Weights of a small transformer language model: rotary positions, untied embeddings.
MLP neurons of a small language model. Each row is named by its layer, matrix (gate and up: input weights; down: output weights) and neuron, and shows model dimensions 0-255. Each number is 500 + 40 x the weight over its row's rms, rounded and kept within 0 to 999. Numbers have three digits each. A neuron's up and down rows have the sign that makes its largest values positive.
Before each neuron's rows, "raises" lists the tokens whose logits its output raises most directly, leaving later layers aside.

raises: "1", "2", "3", "6", "4"
L11.gate212:451463544502484533530503393509425526481490445509464548507533556509529434419452552501504491486441516479506486482486468481499442499472543483520545382509438513486523531483518511565502514540527508511504462466493494507499572441573429442466484531481459530544555582541488462481477492570463455526543484547538433464494503568494519489474466580513530499530504414467544563468455526528449432506463559561561505537518525471478470518464461530465498598514497450507550570497446470527525528488618522477500529506500465504435492548476582495534536434486515483494455448469469543517457469525538451551560519470459418523488566468558490491455581518543516494564518554525500503528514530414539459528454480475519448474489531567433478530520497474491567515476491533456515455521476498493579516557530545
L11.up212:511416574412482582505490506511456565520515520495520558467496457399537481457580518508452465453453518505557450485486499529518456464470483524545549459496484554493508506479550444536529487518440473539570566459551481462516623449502531519580501455461419535534473511551493449538510473508484455541496422559473519464565531530535546494521552578550447519522519464454566522498448486511503373461451479482551524524495514520479510504526468489519465537512489444525508568515517530554461465535519563536455583517510508465496460461475510535466555508432490546414453472485507481476451478585463470414515514477487487494429492448487452531495526489516461510498414487532472507444499510471508480494434439505510519549552492586465536529500527510476555451491542554557535439463494513504504508512483459
L11.down212:434492508461560452456483514557463520530477491556458477544495456544510503455497480476576470491518497470466459565476559465532414492595515422492499513516478464510408498444471543539581493504450451549437487517540467518511435447529485509472529538525506485509535467476490526508496554525568550455547566520537514555471539525530487494524536479474391453455531528503494546499475528496500569519518520511510510501546511549521404505543578544494537579447468539526542514514481469521538570552518548481514444543453515506451559558483496473528462529490517577525539447519559476554534482497521500395474502471531487465543559534453429514518486504526527450508508467498562499429506561567466567497533434525389502536463551461494504526498423455466541555535493542530522544529556536495548556529516425

raises: "er", "eration", "erb", "ers", "ered"
L8.gate206:546474501485522459436515485485502453540483459554495536494530542515446508463537477409465493528475410537514495544524523493474440553540520499489474527465490459507484557479492529479531438544505448525543467407550536495531554611527464425493495518510544497539538486489547497453508480471575472455527455510546478488463485531440464442485532580528528485547452531506448562526454513515477506530538483503384475492503460527505440502500548512548553491520483515513502486543528509486541545421517564482507493556555515512491501495633480474473496540489550503487514440461556464443540475441465524477535529489510472472482573531482407446455553417492518506521472509615426585515467487533564486523527556514508520519457461573567473474508556580501555531550533418512523461526531505513525452507427547
L8.up206:495511464551505616533445562446452503552456473518536471505495567449457501500499514494467462477514505518528519498497541525508466462457577520461501535546534543478546506469450496524523488522480516434480485481463544536479440552513508524506508529485560526506604492427505499488492486505510532504494538476484458535507523469532516480491478555405570485421494523444444454476458497534505575495411522464525516514441515506516399458539504516508500455464496478491474510492455568562452450568546532521512555518520549464481504479579464494426446614435598494532525503543491466521476512467418571486489534548524488549511461475475488430493508472437462433532598463463525481457501501444449547535445495473504515542453463554497438502470529544560568474496470439553464467479626502479513505536540498
L8.down206:472528540544517486485496475470427471458510520542510528532500559449441508549471457476508531537507473482502525530460555524479522495512480525599536475455546515517550481498501495422451537500504509508469539477452528513489568538494519484515444557537460553514453503474476478534604487541534458509592487432564550423562498593492473453507527569444520421522560501476478469490460436512431485511511528509541433516418551464528459427544491508438498538558583499517488516559558497492531475458536525462447515531557528507494506477524446489562572445465515562489479379450450485498547569469537520512538446533521464446483479511454513576517515484510541514494513442479493534546577519504474484447471479541540545488537534519562506447437584508420521505511550490526480468461495417538486486514479576

raises: "itors", "itor", "ible", "ibly", "ite"
L6.gate266:545444462528517466459493456555485457489540491566539511504510513542501511498510531500525448466473465530548421431445487470527502532500582569517524513451421525525476465535511506463521485494487496488510547528507480527580497483467523462442470513462512572453497499481454530528542525496460592542485479543488508466533523474470526488450505493511576504463534522503537466462460563566519589541497496532508554476472509466507439528505427498507557513552551515496456482498446559466445456465522405525503473541488543559518434441498593568501517475414520530533489558497470472496464448430518436405415508493410503515519515545511511506558466406496553515531518535527443458462519549520416538525526521525432490460517448519541434597501501458407539539532536513499499462499505505460444586459480449
L6.up266:523490477579424471488584461485496534549507550574522477507515473486535566529498575527485534490531556518471518482413499542554516481507495583459508448546507490508466471510516508485501543484472480521496518480493527536506447441463567527502509494481497578460458550546478462488539534428481489497473475480522476538550457499523547588527472511470547552538521528458566560459524502513465512560468448487531479484490515488522438529408495459538555539591466508499490444503486489456529545503475507522504406490469514422557525515444454588482578488529438515548490561529520558455485489526543518466553484563477524524511436573533382397533460511551533529531501590494511480389477512468477470465501523551486483477501493504556489501503443504407494551533544545510530440453489447458526564554498472
L6.down266:450440501522579499492478571538461556458524490502524527516523575483551513505482503480546501517489492456520487490521579433439489581486457482519495513468447471518470472525518429474410462542460452429543535453514508458512377502540460522536450524480496426561481498509460622513482541482399531474488474497478538462443485445505419423512519511482491507450497475558451470458493483459510493494545468502516475502468554544456503551571534518517551493443530516505411526518519476494396439476509540507425536527538454542466507526525519519587444514521536584473461512490492489492562475419479468526484492524535476522483500459519505581451544465525474539497529427462567479536499511463503505423491470452462523466503473453520519438511467450568505486546504550490458456525534542543516422560547523

raises: "18", "84", "3", "82", "2"
L11.gate277:562491507520457498531458472542534460467494469413458536533541476533405486488471515475503446493423491511423518553462457434555578511452536476446512564514466512468491514471520414530539545505527465568492501502477496522527511481577493488455392556454435554487572451499479592449524556467465580493487438450465476514496476515442505494519515497497459458508494515533526511584531451495461453463532424538486609473500515418501469489465476478465608501555498498479473485483536468578466502477486508539523523503487431474567506490543498470462483479464544501518528449544463452525510434539511493448538521463493512543531479490472515535573452465495528487493574514524511567501493489539471551510536507457513554463427479562504502495465418575497530483509480415423471461446568490536496479491490575
L11.up277:502597533533453519465518406639530535534468456474528469499526454394534449545518519531457482428460470487490472554505519500469433549461475507540409464584500517553479483472540519458463452539501557508494595411552496464504525479543526451536439518476527493498489542448604424445477565459516509473504494541488486552510497512492470476514594493544462485470500505496561529595511489551516461543520538539535512527478579493552510507459484498492539495552434487587454502473471555508516469440527464558452529540454437464509513514582475571550488471444481551505536446500518474475496557498537434464506555444498478504502443435538475485509522500496515471526558516469478528466514495525495474471553471455485506474486492532501420485448503560414523498473577515497528496514486447471480497490509510
L11.down277:437461509489469501448500477449541572479525495477497550492502534558505563512527479514467550480471533484469493528490475459493501604530526503501504466508452470523519468527537478541551524524460480444505473475469506474540463531524541521506512486502463550530533493456525500430453490575528510531472446458505505487463484500507526514495472515545522551526464487538487480454483509479439522485475469518500470539444520542485546476478557471574504443464506485507491497573523480447425489489504538465541443556579524443596500509536502536484540494559460527475612487508461414526542483442471523472475500490601582554482488489484491478535556554527440552470459510528464461557465494501497474513472492543436508540471489506481519525226505508571507485448513555478524541499570489555533508565515506

raises: "ative", "ately", "atively", "ate", "ary"
L8.gate623:543471528537527498531455443486486589465488455471465443509564459529521499486427496479547456461482528506470445520514521532580529544508509627494446458512547486491491543545469553504479475482500473501507460578527462488423512507522526498429485533446526459533492518472467446465578531445502536542438423465462510475481546472513443487436486529444528519561506474485477536508485561482516504538417531528500471549511478504512498497538472494502527439624416513485470511522444467508545545528405565502552541502500561516500531499476535542511558501529544446527449517447513469464465481503423497527484537567517523549432511513513464538543419556497545369454423469506471596490516545503530464510512514536506459494513525529511527493488569517405534537512410581497511543499515510487538519511496543
L8.up623:422561530577452451449518509485468458479533530527496517532477575546456520530513539435407528538496426578466509534548519501532491525406525579497492558525456491599498528461437547437548506444517495542468524505514516540428544492560442523485578549528544484524510450562514453508452526504484518366557516449502438514544513556515480556483550508525537484515550520542532507514533496485516527509473502519480474408505471506552463401482532527506490449507534493479498567494508503536550495507480502466552522567535519537461489426551510540475528493468472507514506567509553512515498505540580472466580565573524539496513506543571563515535503460530471465467569534495491445445474419547510517512523493457552538492486537447448538514487520464491517526534446494512484516462499538568550540560454541
L8.down623:574488401430477496499501489475538439522455473527511459470504506516472507506494427460504535453476543554482469425526489433466503506472428618448444514549457467512553559519524449482505443490501479517491556565489546389652443472522533488510482524493459476562481496467554570521510505471503515512485465510500463497472519394488496511512410479549529449580540563474471500491532572547533503498451597433514538523457470550534523473492474499472509517498479455484468464538479497495480462489520543468540509494446451463558533480504443516429426513459509439574544463511455485572522532501487469534556450520511541551455514511485527532464521558455516525540501510520525569514503583499542501431485524520468500517511524533446467510565548489448470467466536473446523507485541476594498456517521506

raises: "ished", "duced", "anced", "ched", "lected"
L9.gate588:455484486504464464504507446561396560501547479500526519449536488460474527571516476494522501469494487518543486553564455565557457521420463487433481453514547510445489498447449489531443441484508557485483513490502597537496487505376529518599476508496480479415487516467494558549549541550514535526483547464534458497455488537474494559460502553507466490426458481503576508438475508443458528501567499428558510413542487437417521474478440494518471442481491551426513563503516485487465509554505416523510515541511501518487485466474506489439515550501456509512421477506540495483519456534447561418425499538552459509496467484492534512519574463486484487516487498429563549581492525450521517509466400468502407565486471532458519473490482489452507492550471474502490485568503518455458493516471516
L9.up588:563481497554539496521532504540473497514499572539484457496496568572456462486498455495450503396464606470524445510524473503550521602477584416507481469479499437503555437447503503531502435486526497611461484424516434510463510462498503446478511432534507479489491524511572546517524461567451536494538578532493456531511487504525555509506462491522538565485465449441466484489556556547504551480508569393462478427443548519535432493479520505461455554468515572475489451523450459553497526482471510509508482503524598508456498533520518489463502585508398447488430493489493451490465527572524456513563498494552486461437515484466508545526567455436530473480483457531507516550523492519503458431461510489522509486449486468486532476520506490487507532460510532520493469543529492526534488588515424
L9.down588:463520472461490491478456491502487519476502422508504588501544423486485500453461569516544460595484487532437566491494504530520486471546429599519518500504490547503449479557494482506496469595519410402510524560473525521501526436519515591527452568444470512479456488483428481440504588458560477506514426446559557512534524533547502479482487489501491399515529520489494466494550465468492446517474503534451524559506464434467483469470509490505547467510473454452452558530516550456484490494540434478486533507496442453476499490481446551557574465519553512472577561519501534525560518488484507459441486534470518504493517491503515496527472512561533565484548545529480519416441506491535451557496498455476497596541443580520527528542488507506465535523503510443537565416524480480426492493444572

raises: "I", "V", ".D", "D", "NA"
L7.gate269:443508459497574389488527544484512538562472536406447483500547523466554557509517444528448512489472450516491501493492539463504495521551569480506454525502565521403478505516453487506535495525570522543492453508460495523557509562454504476528452457475449481449584487517511476431459525520549432489469503503438551502521399486507567555496473518520471495478470523531449512549499590540522507531417478459543496528468449530521497529462610486481493518511483519503493463483512464426497562558539517515572471460484544549464500498485553473530568502458510581461531460492518518531492468421509517467503475529441532506445526490548456448590439534508482449445482491481558483530456514519583538530449468534569531443473610523513420485467544529484444529491483504515489490523527472485468583491476436
L7.up269:528462496442554547477399501474521518481536476463510535451443487413521470536551488534493468454539444491561615488476570543485450484518501490524579537507451481440558427486524460513480423508513496517553509479474527523522517411505551470499425538492490411499512515480472547509530465537530440543502537457447470554527489483477462458442448514539506538568381556503481450459496535526525467463565511494540510466478494599489482525481564462490484493490447476420523431473460524551509513438434471487509517554558469506520495489478481513523556524432504515522566456491471452510483503489571552540483467537486503494457567499546486608509434498488487552432506567486449520504518470550459553482520428462503495553471492584456483475443501523476505485606507487477546477490441500469506490492530530
L7.down269:475453525513484519512480552521495496521455491423579436515554566485499538475508431513484413461427438537510565522495539523500500473540536441525513545475524543489526500405515423529501576461562480557447483508498454495601461547472432510461481450540506518504493528457482434468500506481576491479504523416486488505475519509490518395552489511514402498462515506480482508526529552551602461509507484493507450521470469444567518535521506504531525514571470533496542471507519459493395514513519527502521448533494523547421530478478572482472523435521511533546456506465551517488537552451493460465502589515515485583546473518512474524452479531505460493437442452528551481510503541464560581497478513556603532452499494532544477557442488490498417503457455573508516493525533497559546568484484488

raises: "enger", "age", "erb", "aging", "ingham"
L8.gate94:520469504521494472447542446470553510423438526499509532529515465507485437524463440499503420459495546478528487473485411547494505593509559480486509541500479468457542489546500499438498392465512473506530538511469525474510494493470495536531486408520459527432496504475480527514532485443556546491438554534533533557470465470520467540461476438478494525511483518543553503608498529553469521491491425492552471517573447499428473568458477528441488503569508483484520511568549419507465487515501536500526445517457541533558567510489522536533520447441462534457473525433515488490518431472568545517510455539512552506546477534466549502557502458517532441534504529416492524547562456513555517443392566488511483592408519470441498445504504484525437465581469563508523485500522547529467498448492548
L8.up94:507495491568511435540485548544471478475488508482539542432489569485499484389472508536427521537460517463472445408471479537493547446560448542477519527506439491518432500497400499528395485434431482502438448539447491564495456494519468569520531437450466467547497520480519493574549482572523568503514508466596493567545486510499495483519482488408482483486539525541503552496513533538553497523484489442487508499480536519489499491431536526506523560518488550496535496498477513452463490506510601507518479564549519550475512437485471486485576538469474463559454454511504528398492581486543555482456497489474549566515445566533522510531521486525577516483453473468550460477535522451487520478500559541475552516503473527501555445508449476493476472532544538503474526528484547458600560522534576
L8.down94:490499568475519449472478484505491519480515490513479461470506514486566514500399439519403503558418489512494489521452568523404468490562571594498574409523519573560536482433517524453498498464431522493454477487607493558471535472550534449452464502535453527451480443459499516407441482564445540493412435563518572424474489506431533518527532515508499523481484502522496534535501490483550548545501473501497575482458504506467468469490479460523491517527495540469501548574537471482481532497562477493437522502490420559533471517502571493531516554481528451491509475533490435621443511473565437543561515557544541515522507531503479511491460530532471479511535453488504422497477514529496472490459438462468501514491576507451523528521567540497527551497533555523469516464449534502500494514544487

raises: "ively", "iven", "ives", "ive", "iv"
L11.gate136:519475485496534561558453513431470537515476458572423454459483549488511510509514559488489483519552493504477475482551530485465518487473598505476445560520471509449448576529487532495501506491520490535497562567436461519499532558397518479484518483551429431482478488455494456474588534562549539504442545513480432481504512488528531542458430441492499471540592434550478521556494512532480499441522489471540530549564542509491445512511418517551545509476504463526543530419576505451499433591540479531507502530501545502551441448498496512538522475479449513490495491536466465483484499516477444396486448530426501528506498460453485485512477461498606482502460480444491514519530518419497474534450503478538429525492506552521493461523436585533497494494466565476472463396491520469479484543553587
L11.up136:497544484489494516488474467462491509479495376497480493469515538497456514463529547529486575522523476524508482521573494503469510479455539435466493508481455562531418474520497495514488536534459500564437424452463526504499504519485404483525547499502559470406454481429460562477550498422532517459460487563515482504478441460523505539544495545559468557495501483476447502514447515485480447448547461529495503565493454509447472483491486530583525462457487503430507412459535500503487453506590474473484497524467549470530453469484491485468494463480465486497503498579509428504562494524482524454494463555516428519548504514467537470519479441447473463501576567465533420626452494454481491461527448499471516521467562502463501520512423452515443554433492504459482621439500473449538555604515518
L11.down136:524486535409517474547452497530535475496531469572486454490483545539571527504570484508537512471533515475447467479523473396456532445484508462450483590522487576450455459560517515517522495467533524452501435488523526545455503525473513560457526478609539430480541438498575533466584473517464518516539508547522469481576595479536452532420520565546478552523531490517547500468473567545426488400489493511524490500558601530433584508472479521510544491495454458501518476484473467444430517603554470486476461519523562512532502483504497527550509442469548475502534498516438456480470490554484473417491526507485482537550505441458444519493490416513501556464525482431569471503479496513518484473519461500550507460521568477572529455490513495500475464452466484467511532525521526557544503525485538